Weights of a small transformer language model: 14 heads of 32 (2 for keys and values), a variant of Muon for these matrices.
MLP neurons of a small language model. Each row is named by its layer, matrix (gate and up: input weights) and neuron, and shows model dimensions 149-297. Each number is 500 + 50 x the weight over its row's rms, rounded and kept within 0 to 999. Numbers have three digits each. A neuron's up and down rows have the sign that makes its largest values positive.
A block is one neuron, or neurons of one layer that tend to fire together. After each block is what it responds to, as a language model described it from the Wikipedia text at the highest values.

L4.gate5:526556583518415466588532435553539478487504481562503503555469542574444355574538462499531570455501527410502505443415438530447528414539491535481466413519533500499460563446497496556573480494560547542524499453499430478581588493470464538495516544505499549576503531516546523556456598467533464483498555457389485495465496477590495507468482564384531538521568438425475476550468507445545489551543590537468424576430426424446495486602624552464560442546575593439
L4.up5:479581492528425469566490453552567527517449523568493560501564588521432336551490479467493598472522549516490470515412461447517523449533459471429517458542527493531520530539482460548491508595471506452473515445458423492525587432505502621467466521417461504541510470487508562471502591410526451474514534475468501462480454475575469553524583563484487490460562517496431446600431519487475507591445591477497423577426530454581500554550595533415515545506491627509
L4.gate343:533523492568508536633527582465479427545498514531567436513521487557505492437571459505546536545494456474478521512502425557491518498562453438515448564411423480491467512443528500505522624459412591506424567599489516494421502422489518454615472430433461536561469549458553515434454424551536530393417528515530398410493523622490543577436559463477536547410396473498500509451486562485556577534476566604382513450557429518510454510438598588441525531531455515479
L4.up343:422463491505612526447522416473515537420459465502502479561424488537470349556493529527516462438426536548511405590463545524432475481482476461449484536455520580460443470380479445429444538545540477518446476484511564501532548531538556507529496533495470474572504414526511480539586513421489469435536491512502538476571455517493429508489504583534415481493564471466425348522473439554554481557485553543539498518528538540591487417472540509411512613512520521473
L4.gate420:475457525519499429560625473560513508584413454505460440545486562477539464525403477566434478557524441463487382523647474519586484447519498567504457568406544541485515406467481492610447526522455487519503556547396500443459523462456530512545523531459504521549560444494516577488567566498450617486503441460487582516520596505547534477539461545421507543620503418441528500539542573467489595553414562558433477566608589449576473593453527434540411505493511546462
L4.up420:545506453523470533603506517580505507564548435503531465537448514583649493440483442403513456480481469532474485545447554568508512496542422449587468526517484544499482432472484589514397522476547367411456508514496429399483372459441525488487497478537526460555496500449533478443485437489499510570538481508480388547444526463504514423456531502515551557399503489600533467558530534536501566642527528555521561518501538470471524403448504426575492515501518569501
L4.gate458:457542515604486604552519524492624522452550505535421439492625577541443455498541599414604492567453483530506457511452536517388565517445510519485534474454430515496477552536532508562520487524582486489436476488504432425556495499508519452591459420604545434638515519482487512642487513488354535506533613536426548428474551480392510472429479479504569431463561451536484388512512517458465481524448459498421514560441588470487492484495542526543480469456515473516
L4.up458:430439551476491488383580425529586433545434460620563546536486506543486533506595493500470500492459576467465548502539504563477505418403527401477496485439481483607518534416562530503614532468456469512502481409480469439443561483520457585531478557497506459511478589567493462410488565482400543413481593557563462479513456540443558483508571443417474462444512459530476476414492422446471600518461415544549461474520490404467436473497434490526540501578551347388
L4.gate773:495482558503499498521496532624554447483441447510492461576576385540551456683493456513533494554377543395445533513462509529450507460497587475468538493430446513491433441514513481447472524489491424498461523467597510471483467562556518487519443532483523523507479547488529532412440416413486477484476538452412509453580484554500460518597427494535553516443553520500418522601354525533499462396583552511448458477449553507489513530510498395610533454470476522442
L4.up773:469419519525491598536509540546484490487484446525537473500544518552448462551428512540476514480662482539430557563527542522461507467604531532533545542510604539519435471365501472489466459493522494571465544523465545472474470619445475584538552557572504492488601519539520569495440511549427562487504549487457557466531511517425469493513472568468361572460553488504540495406504507505514600512489588529374496480535442523454522462474547509467508471483511498440
L4.gate925:540523480564535457501495495496465543540546412546531560393479463526487424518470466480464443539512543492461424447524500485464464457514501415422516513492491491517566478408437508541497495458467487480482501559481550583543493513521461602477509610514523481539465487466491542494508470485469594417444447538554514569540365498583512528463434458523508491521560398523518566479497527484539445513434611403486410549432496467471501407604409552509463481537462483494
L4.up925:496463565545497533498572483487492533443529556443505475461427547490480472499542498519407472503467524444474499370518439467499454465485502518498507445524507468507518458444446448499482494576493455504522496513493403523503426506452560523554550521503481401460525488581498582523499614571461533456575376454534494430567533507416449556502533454469495523469446468340471537500509585433462544531447514479507391539503551510425494560557516557556444524546474488504
L4.gate1009:479559432629565490501406425501446623486496422491455450383460526471528537529497530414447418511500529617470484477441577545492525495522544516492509480478460444587487508396505461532598558488470533537461582519492558473512514509462425508487506434446455638533554460527499527492520489492457468492563496452542469490444594475551500537465475539454536462498483423482462544497516475400541463437536610461499453537535475503424510435516487533496514580462538577503
L4.up1009:506512508501518493572504445457442474444472331462541537522506556496418482464429532464488427537501552562456492550517563390487542453511468498492544528470486465507475494467524485538485516515444529509548474489508536555496454517451542525494488457419493504510475457517514346506482412458425459409418483465531462527519572490407639574520517500492476474488532456551508559435640499562430476465475619536490446512517436384459508501441555570521460442541555511443
L4.gate1154:493504531556478471474525429572495543465483492506521552409505467480521427524524531522548483488565522488483467551543492474490531406430520540508549442577530493659494482523437503522502420473550561511455553513475479465553505588547565471586518473523411559466575599567498447590488471522538515434486598434512559509597518598559566494542587447497507465512515526506486474416515471424449464585601504586580507464520531499547485545554559491507541501546452533539
L4.up1154:538435527537515526411458439570493553575593509580533531473427461439537456433427503597457463531496503485497423582522460584459497386447568477522666503468521478581530526496461479539589482441536531550477517401551462453513497508527561513569563579509487558565500503523456460484529539496468418492523556404561523515484470513528530535538467508449486502520529487468599488546451527410582542464562487493545462521523530511513463450501568548473461629545495572494
Place-relation prepositions. Prepositions and words right before a place name in geography or road-route descriptions, such as "east of", "suburb of", "to the south by", "at exit"; also word-initial "ex" pieces like exits, extended, executive.

L4.gate73:470567555488584476499523463537560522508455455502528630474423427513434478489462434525431485552391569496495490516502509439486532606503457488513422536567481522547576483662624462482448539503443499462391569455374531490509533541432489465567491439405394541527450526424548513502461535476624554627498520491513508551521406500532399457553518462474494414525486482473486467448478492462478520543410652479456486477477447430463530481522514380551481576492478548495
L4.up73:500462544499464513519629536526524575552514447462522556474462552529530542560544401516381509439484491697527469443531550439441488476505555420543529559455545566516545513628529498454545487623557532530442550588499533467461511556429500547477535465544544464552455495526614528478522519484447397562499458481511512456464522467567487500531464539424526409479573451563566467579477456476538536557494476525541457408636503494565584488500579491562455504485501525440
L4.gate110:429538407350533451535508502401523391509436436390440444463448374516494380477572498525438529463457460484491470520549492523531454457442522525465436344541525493483484525456524529466403560425443509568500473493533475501557475497532405498449532612596525555539492533490522499513457523524517420407519510472507492421515488489482500549486455624509492519483433491432490568517477392450469461541499544490461493525432543575500437468503419448550472410461518485455
L4.up110:495460486585459485496491501582497524495469461398503483452596511514462571606512553449585514487511521485479566550507477566494569496518408553479584535502443539538546550476519464474529472499506492494590473412584544499362484573462623494576484448476434487550617462466513509505529438510492561414517499490459479611518499567488515514612537465483548504506625506559505591463573497393484497519504567413520356446585476534451424615639480453526521568561439536498
L4.gate169:471413534461432514511634521476516545486604456461500413447440496477497499434470528537489500541573477587550426506421519570520517541527530491535524559358526568598520464533470509532516593457512509470513502507468507518542537586457544545451521433449425566443416544485508551437507398551640410554507409438432563466453502559420448470410425527478500501585514472486533561595495555495492550617507569480455430505527505557572621469529488491551443439490543534459
L4.up169:460473528485580480478653566560541506613504445543491504470473500429425478416486515547488501537409492553494534461355493547562461552452522464590550501417477525592517447496461521508579582352481536551511517491521453419532497499433559493500395484456435497510419662496589475532534414521501413480513481475476491594530456538530463490541383553491522421404579502513551492523485529566492521470463471460499469539576464504617541494577558482623513531508587439436
L4.gate419:504486605500426461518478516532518514393365612524539390524543516498483462555390459514505518491485585477389572403539576470559487533466484390486526466456473494534520497462537479485396465554461426443512586504568628589441489573578494518563496528561493580586476515426442531533552517465505571453447510586511480523527433405415584525539452410478496538467448552520510487586468542474495459433552507478434558518535506522553450552433493422544428465487503502444
L4.up419:456496587524540528506467454443545440453482495463508495487493506446494450391512496423427467498556472520506592537457527508455483461503559476479548440540520466499571458487467528569530449515475519494535475504478515497562517551505423416569469510481607580433436529508542492508451487599450529533449461485554503479515534474485546456471479480462545493553451577513539458382550608507563482496522584559497491505572480449595506457505483455463544454395453514499
L4.gate750:479514620590496453590590521531440455616474525560367480514520527470465404579460461481538475648496491587474543518571458511558571532562511465432562451529486446471552522510441424451510533529477473494488589445450533573395447453436542404584569480494490540458546464497511561498504549538476490507505462531472467495491488539458613391488470484560485483441476504583466494643489559396560473550450488392478537518522561482455529480452465430466450440529493484484
L4.up750:470529423568483499591606517543399582537452531535493399459580509548531399428502558516483479470455532492461593505419505468501558479467524474520577432502559454523477454465506513479509495535499497468476581458426633547545378495486467435559533497546523608552460434465577574517509545480478432467507429433415511475469487451626475482511519507526549504509480452493510530379476536466559473496494492526467587471511521565513586507436441494495470460464520464522
L4.gate838:454514500532488475499516527535503488481531484501546428404510369492551428562477534486592483464536545488493539524498375533526522512464453508602446461497513524476553441486515486455508488482501512483471521450549511520512452500510472541444486526490514440434470567541422541490473437549475487526542426404517489482537471511477480424476483489431556415595507502495521454462434438494538526432460477421432484457519500468588572476482401552521380428462487581395
L4.up838:522446552559574408515523522476505400406506455520525521454445536466475502536424443478504535517464516495489421437529506479498480484497544442513398454519438574537588608551473524546509476493522525489420508412404480537501524506514541581582477532454453546432464580456534542462432447521559476451530426500488447559513452660469508475491517493442617483508499575496561562424530507498511477459465509562528517419503473589577479494593525532531499515467440536454
L4.gate1063:550506569440494438457454423482495525518501461469517440454506464468433579459459519490519461566524507525425538559481388559512562542500522587402554517577512541400548503624382503545366552495495497483364567480578494549506514498465503462576424469486550596623554507476448479530595444530502551643511522542489564538581515466477529511489505444471524431467521523473432546502423469509484477531492408513421493542568499526492526490505553484462530584540520571560
L4.up1063:493518505504546530502396559502592425483493656473429381469517558406476538497525572481504395548447462556452638529595575539472446508575397478548463491530586469456451435544463486539434456515457462484510506486515532532503498554478471531427500461495434556412468459483535557477461580547552524439520473446518481543574491430481487568519504556513481541406504478468532521452577555487536551491553439533511646566605486431534511418529584534430494550501564489485
L4.gate1070:380530496541545514551517509551582500523412518430533414481458393467516560524559509546537487495507503562502548504471533374463461560464604479420527574444470458482509550512539480402559409481513507571497515597479507550583530508479561478535512571445459446524407505539501490527564520516567500531404477544479497423485510552465534451434529524554563530501568457527496591517418479491535337542573497456582395483447426556458547472502463490522515586526487474567
L4.up1070:475568573498558487515493534517519529508433578521421484511458429459488465494540435446614549495491573519507517465511484487499479483477543487530445496490460508585560525489598516467544421448417494500508518464505459629462569451476540517540404469494503582588527535604540547633419522587588509539453475625443589538398545589465583467473536466514437485507504476443504446489503503488511509577477440555500376489479452495557479546397467453516592564478454544444
Leading numeral tokens. First digit chunk of a number in running prose, often years or quantities split into pieces, such as 15 in 1571, 30 m, 17th century.

L2.gate67:471482413506471479483459481440427463417483467482485424581385530498456532472527541512541498557429565560503439532478539382535436500493433525528440509543518561438568554556442420515421498520401515523534566495417516452500451518573535568538500482554537525477485545442576513550524550512497436472501433404425474515510513483552461534479430386523508486486496524481541415560559509438511521449539463539401432543609463511554473563537507450391491546538528506490
L2.up67:409455418523473433508432542502484539484553483484423506543430527497517534494556565455507431525426585501479507496563547480447429545514445518511422534532470516472589459591451468508435534553481561505469536542480506603529501489604511570552541497475560516480428543473469532481532463529565455509585501495448520470578565512551394538389372489483473549478479499421472405531511500454497510512520476523474473602554424553526504490479485431457435509565524523574
L2.gate271:490504563443424542507468520553433463437457510478448335562511549463458447458496609515486515543436474426557478437436448464483488511547443512577486542434510478479455495523540465543454477437593583453448419456492424513511472548520572556530392522504484506501466600467454518531563598462498469490480572487413506438499548558559392574376451514517559502474523514532497473529513537441547523549502526528548518534569535490569441420517425438460526501452474511615
L2.up271:539478546357467574434479438510526435532474496428478480527448543540487474556464592567547521539468475518527486487374486417435488444584514502554563574506535546407465523590467479586502499502535562460467494484560526496547490479493527533492529478585496564427403514465495466478526525486506530547439498507512554462530595543499513565463462393566489522494609521445491483370502565476495402494574466529560442548577501491543475504477377456484506503463560495473
L2.gate358:523532534518463527540524573471538406465600471477495474465577504563476412536511510516523467448421471538519498505506524438606527570526548450483584452522416408594446555564556495583426514513457595506511515547431497602495504547444430497461441512480568504438401493498477486493486554402533471562479403492481490500584515494561525495528443587586546565478500383485505472540506427471487432588478470520471496548465618397549612584540461462564501382480483552506
L2.up358:562442472513480503559507418465462488454494476561465498583513495525401489518589536422512522494531619510517489517541467472572501482511488487423521490484494473514417479564521506629526413578511561486421442476507500529492526508484523490530404520532490567476557467508416445531543552467487496511502530385547445419503537473499467436482470548411564550452534484409487522558403497367503519519603533369418443503556403594551427530545528516563506466431457474505
L2.gate572:566511480468479574492467451590477480498559506459545391541491479552510451465488496573501400396506511616444425536513537522469464568500508549586416474532459499462557454520526501513411448559389444498463582483553501603481478509517508512429415504472512511543384465471532524460526444670448498532490495414470448543578565526571491549464364363600541489469400447537470534544479457404519514553544432470541554502554486463490472541500495462442485502454519478441
L2.up572:539448440530496524518496603490502459444513469508520476503469521483471497467452569569547493581512487500474433517460509591494510537512467521588378536541622523434526447484520478500419499396483480564516610482508517554513468550452579424553432501585493526557462469463535542479461466513461579485467526494550468512579467498482456644522392446551446464418475477521514579597596480417493490531548555457546552546571480456523388542421483449428475526603496497467
L2.gate704:398467565524425454543471516501499541508478506480415486474429522415433544457532445444591384485461561459551522486555506438493420492518485476452471464498484388507406488548489552498485484486444499498485524480539470595557474506509495600501476504487559531522444349496544479540571568615478477498500444503553428437542520430536463512530440517488427481449519500506464507512455582453514478582530438572485525498579482414425517442543509515497502461515449526494
L2.up704:415441570472465502534487557471529538476427476510517404474486548486422545478549434408622506525451589474570495512555492470440457515523478491474490409473510397485477514565535476489467575483467496500480502476620438613502489441500543540549510486538563558553516429472498465553587508530423447397544497392569504496544461487606537563503401472462460536368515601529507493508460562433549540606521445517496487507500514455448529527482532424538476463511523485477
L2.gate792:435474459444490564464474500475511532483577415615449528570509454471574493440464497580451513509493520519461405546548516505507415470553454565509559500488558479510507516500494475502453492471436525517524550501494510460450491516606535355485557538471513513525491481482511357514643452485524519513508506488560417474540463438563452444465412574525479486522529409470550546508441440477575485562589525501545522501618476422578451513451529388464575511513476581593
L2.up792:455532485502476503546470544466441476497448440479553522542416486567660527468546508586557550419503557536447389536516470527503430478526508455617553476560519424446421579613487483565495468531551444564520495531489457540529480540478515375389466492487631550446456487464392463481539538489538412495599439516459456548516523492565475488468433493546390454542457458410464437453509556464517479516480532526557458550515500476589558561466475396565568597463549568472
L2.gate868:497559476555558517494453483507595602554489471486505440514428546485537500464492520487572498472532470526409512495629499484483508526499490509445602466443568502489480513464492554482494496513475462521530507492580538577563448569467508422407409560552544426512492493461440512570469525519543452508511475539500415637557447475441521538468508503526504435423384543446420508584517435500461443501569524443424438442632564529494557515480458453502516503460491534468
L2.up868:431500549565537609539472497517576559539459572465499460530527587538524531458506445550528490447396484519479477455584495547531495501461543455547567432522512455511468494493571488484567545560443451455521510485599507572525497577473495377519406521584562461566488561445581587536506490464578476507468504480512473530604497465522521493415536485448518474466449533392488520524522432485541444544580473520496454483525401488497552498503489515388479571503506482496
L2.gate1128:530481469564471440615496409519480470591500564433475484579431539589503481457421499490553456477447467511499483504489539520404569510562454523494412517469454480527581518329550557501412456541440502548504512507477425462613535550517481514497500476500483472594465358502520567593486631529581509445463456488456446569500542469506425442465408482423550459545510492421479455580576518499557453509530469531428630501539542521420518485507545546437505519514574488523
L2.up1128:503433475492404441543544459522508472534458526457466563558454520541494473483441489505578474528412516526479425438482480492364484468515481622538457510473451500529524552413476512447537462562443442549530528437465481438560484513550502461519538513574483409595507431493528522600560511590578408430418549495515404566448462527498453504550464400509481488569483435463519389455599527471482476522565462531424597486592559531511482479567425477444435483473551546436
Numbers in running text. Number tokens, often the first digits of a longer figure, in all kinds of text: dates, counts, citations, model names, e.g. 32, 10, 22.

L2.gate73:443553524509504575412438414468531589490480506464443614535510475525621445483401498457510398465381502573548473439473553487449474488443565503476512540536453536592451515505507479561510525501474486491475428526447586544518520536451390555570443548518579532562500532469513458450574472516583556460533474470578444530566517448539541543516495431503441635544470450532460489544519410427520576458501553436461490522510451437452526533427445498382572484426529426487
L2.up73:446521496573542518518482518520484588487491382515518499514524498522528481523483533557538417492455535521536566487507525495527406557434550447464545503459500516569370402504473540411400559592401534567420454456494477500412454571453523401483437512428536522545421595554531506449590415455547511481420497489458584505548397452502524497504548474562473493546558463399535497525502392486466488501498512406483529523499548486524501535604537630400546514409506457601
L2.gate125:488492469539465405474457542519485447420596438492507450531446478546497499448505490527592506437445509523464523515498494441548485452482529480425554469471532381517520514519475523492527518552420524521488456480592543540540531470541545514498439495370523458483485435544504407449484561448593526522499543412437504484482425454417486532541546470421457491469472497519484483512400451496597534524463462470475486511529495529475504490434566520491517527418449503364
L2.up125:540536480575386547538522427496560511518401544458543406598463504488518573466521491453441568444538481506517419511508519593440451440484448537534425562545443478489526474518507531489472466465468509471477500517467474467513496482516531543487457457501475551503519541512479442500462516593428497496572502511455468533513491577471492481532457461545593509495401544553452543514533409457504457456408531513506433533560493618421435536465557399477531405428407534450
L2.gate151:562535465519463533550509504460495456539512467459485530434449584567489541483446523561471446515368448488398498459497524451506452535504488487569480390568460500578544463445535459570525515483454559500529562492441525400476516450436444448458488527492533497567447541425462434502484613549448479457533446528465547619483583597456516339490416466510432491476486519439532476406510463515485486591483530465520493457451569454560450588511449575510525508500612460546
L2.up151:555522513445409471506481442496516419501474468472535522481534493502499467480459510496494480517504578474518541547431488469455504515542524485539585408600438436492468450450529435587538453470598573512571471531482482470457508547504490551508447534554600494610517501516455437503620528428506452393457427475475457506589520448505531430527490466503532528535470561505602507453507552512449541510485377430500584558450695368478570590497501524442595604482502479485
L2.gate179:427476527552519529443393415472490419558497434557515535498440396494500441435405527426536473532509498502407498519520510513586460481504529470441425432535451461481541418478587496476506496564550469592503505414595516540549514442520494519503445481500495492479527540443599480417490501517576522569429509378502450486566499443490545461515519494508518445445520449522492574446457509425437578490498578446561464542414543439469490532554527456515573537413497543515
L2.up179:449424518525438473447403525484438359551489393566525477439432406460510576455407448509545457540492526489448504395546447502534504506450545476507470451604413470454569515517514481475418510573459467557580466426476502481527470491561506494429498456536522597555520480499550495437491473519573544537454501505444440471574498394567477526518525521530550529444479519476477567403516568432432540528549559498532593573522489486472542453525464526490545556402485574488
L2.gate201:516492452439432488527506503429507554426451525515551461516449428567425493503452475451532585551569408467459575471382578489479399604547452482521596493520493489602489430456557503562544634477565470527486522524494608584437518466552543520551509578552510501517517572499479358542391426526475574474464397477451584495408426563528451542497476452396486483525501507487407506456579473557475491471477558568461478524503503512550484461506518543450597471547509492583
L2.up201:450519459435460492456512531443468523429458601524564436591502476560476482531523421485516614573501427520421531540449535482522480660518520533495566549529508484561469497518497487543538656479507512509505497476447486552448448429521525536551527532544543482548487559505496375414411474534425512513423456499502531451368427537536542587502523437412521467412507512529418473492474456536505432458469511651438489525454510492541493482492495491405622509517426498525
L2.gate488:537509421526502524501643485546507464511509510522474500506485465455519462519584444481471529584512472527456585460476526507386483521472502454500496524485458545492460661559519421427518450513509478510479571450596490503543455477587531530457472505457448546532507543530488508500579474409583594499515550459561441382499509519551515486569526431427527495575516525520585516428505528492514475451502464523494533498516594487441477547502554471460512579486518496462
L2.up488:509495460563491519507664441595463480566532460468505467557488465536468450512532538547395518518487452518491564481459507462405522522479474489516551503497436495504512625598515462413504456538441481516616553432602465602556463467550487553471493496498447568529534490521535489499511462416552529543571508491558441425504489466605512521600568415413563474548570545526564473435481549477567447437507523525503491505494598497446498518471498468479507586481555511470
L2.gate509:496482589504527526454497543537495483492528571535483439543485472426439561508510606622591457565457529441563475534536504468486489402508500518560620391583506527563557531449551477505483531545391520474501537482494465475621498494521463541510464470517533517536505522472435549596469410605440442451493498437420439580486497419489501447533497546526541506497522449449602506462506398429473471496577536490473498561449531435507441466506579457561552460571531479510
L2.up509:574435515504519568418485430555522505449513565549491498541469491534444595579545514528563425588400454532489517509503557514485536487518587514510526397541419510504471544411461444442461438552460611524544518531483419484568492416516455606459482525501486542529568497480485490445462462558431544492449529440506427428584481530580496444493477534493606465523472433454543518432498374508528537568545500491451504505484481454523431424522576537482478492562496501497
L2.gate966:493492468440507459466509488448424505494463545516448438487484423452427543523562598501507574483510544488480520395488491362534478444449512478447466536433565540594456489393523596532515516455639474478519444444470477432514470484500551480520502476591467347472447554512428424531513482512474457446510450536508527569447466474462542449540493514513606552482569520472484623489440506500435485438465534544521536556495475501588519465619470570477500490492474541484
L2.up966:495528549421634437465550555571438502480555481513487478462455472490481425464523382549566441577467560483531492498525563486477425533464553595515524390487438455490432416549529468524550566506551441479533438462475532429428481568419506572605544530527472469579507561520489474590476440442506474515412480524425489500494482498495508486548528469544454473488481615431566515551474502543502566574475532463446546553486500479564442552503522451455478455563510564410
Directional and positional modifiers. Direction adjectives like western, southern, eastern, plus month names in dates, ordinals (9th, 16th), and near, mostly in geographic or biographical text.

L5.gate271:466565442458406516544419463594509486564367476508484537627492492520543494523557473541531484459493545489440602518549557501430453521481414515421414561529453521484547542473463483482497503410572491520526528501561492515535522522527432475542475488468492567535481527420530496454573455491461485535501520356515471509466537424517541522521475449446501532447516448532469451549461543455538462390565575479623506525537536474522456546463599521512558545537548556512
L5.up271:409477459591484489521403499474546464529407418514434475524506510494534504539530458519554579484558433548466510497488574474551527494545444465545400553496393431500538545508475491516546512480550456515478389586532525502538506513472443542486472527419571532548468480488493483477481451532480404542465536466512500517518527505533494459572580488405545530549500467542441490481533501509533504448575547514590523509531538444551480461510494446464513575427403454498
Route and location prepositions. Prepositions and verbs linking places in road, river and geography descriptions, such as north of, begins at, starts near; weaker on score dashes and mid-word pieces.

L5.gate959:495503449522497512483572582453518558500546415574526541496523455549533456516478566382414473526481487464428528474520436468587470500401511639477531445545604521515497600527550524460532435530519443437410487509482470507523401497565459446493486578493482567609471460545559480517466426535520479514357374479451533487614462480504497498386474558512466501486491495457509540507469563465522552538487467445395509472509515517525503524504496481523478441528493588546
L5.up959:530556475581541489397451529507472495586442497522553487500540517529558469632401542550509448617479486455450480389569440544589522515489565519569556512491519478489422420452484514452462438547439494502521509486548529529423397459463546461506480492536538601554481536525405567444494455533549442541467423489430485561587569488545544482561495459501503486460536475515514568612524546476485515508469497539497518458404496574493522532613546462497421522548452585460
Quantity words and numerals. Numbers and quantity words giving an amount, often before a counted noun or unit: digits, number words, million, 000, several, many.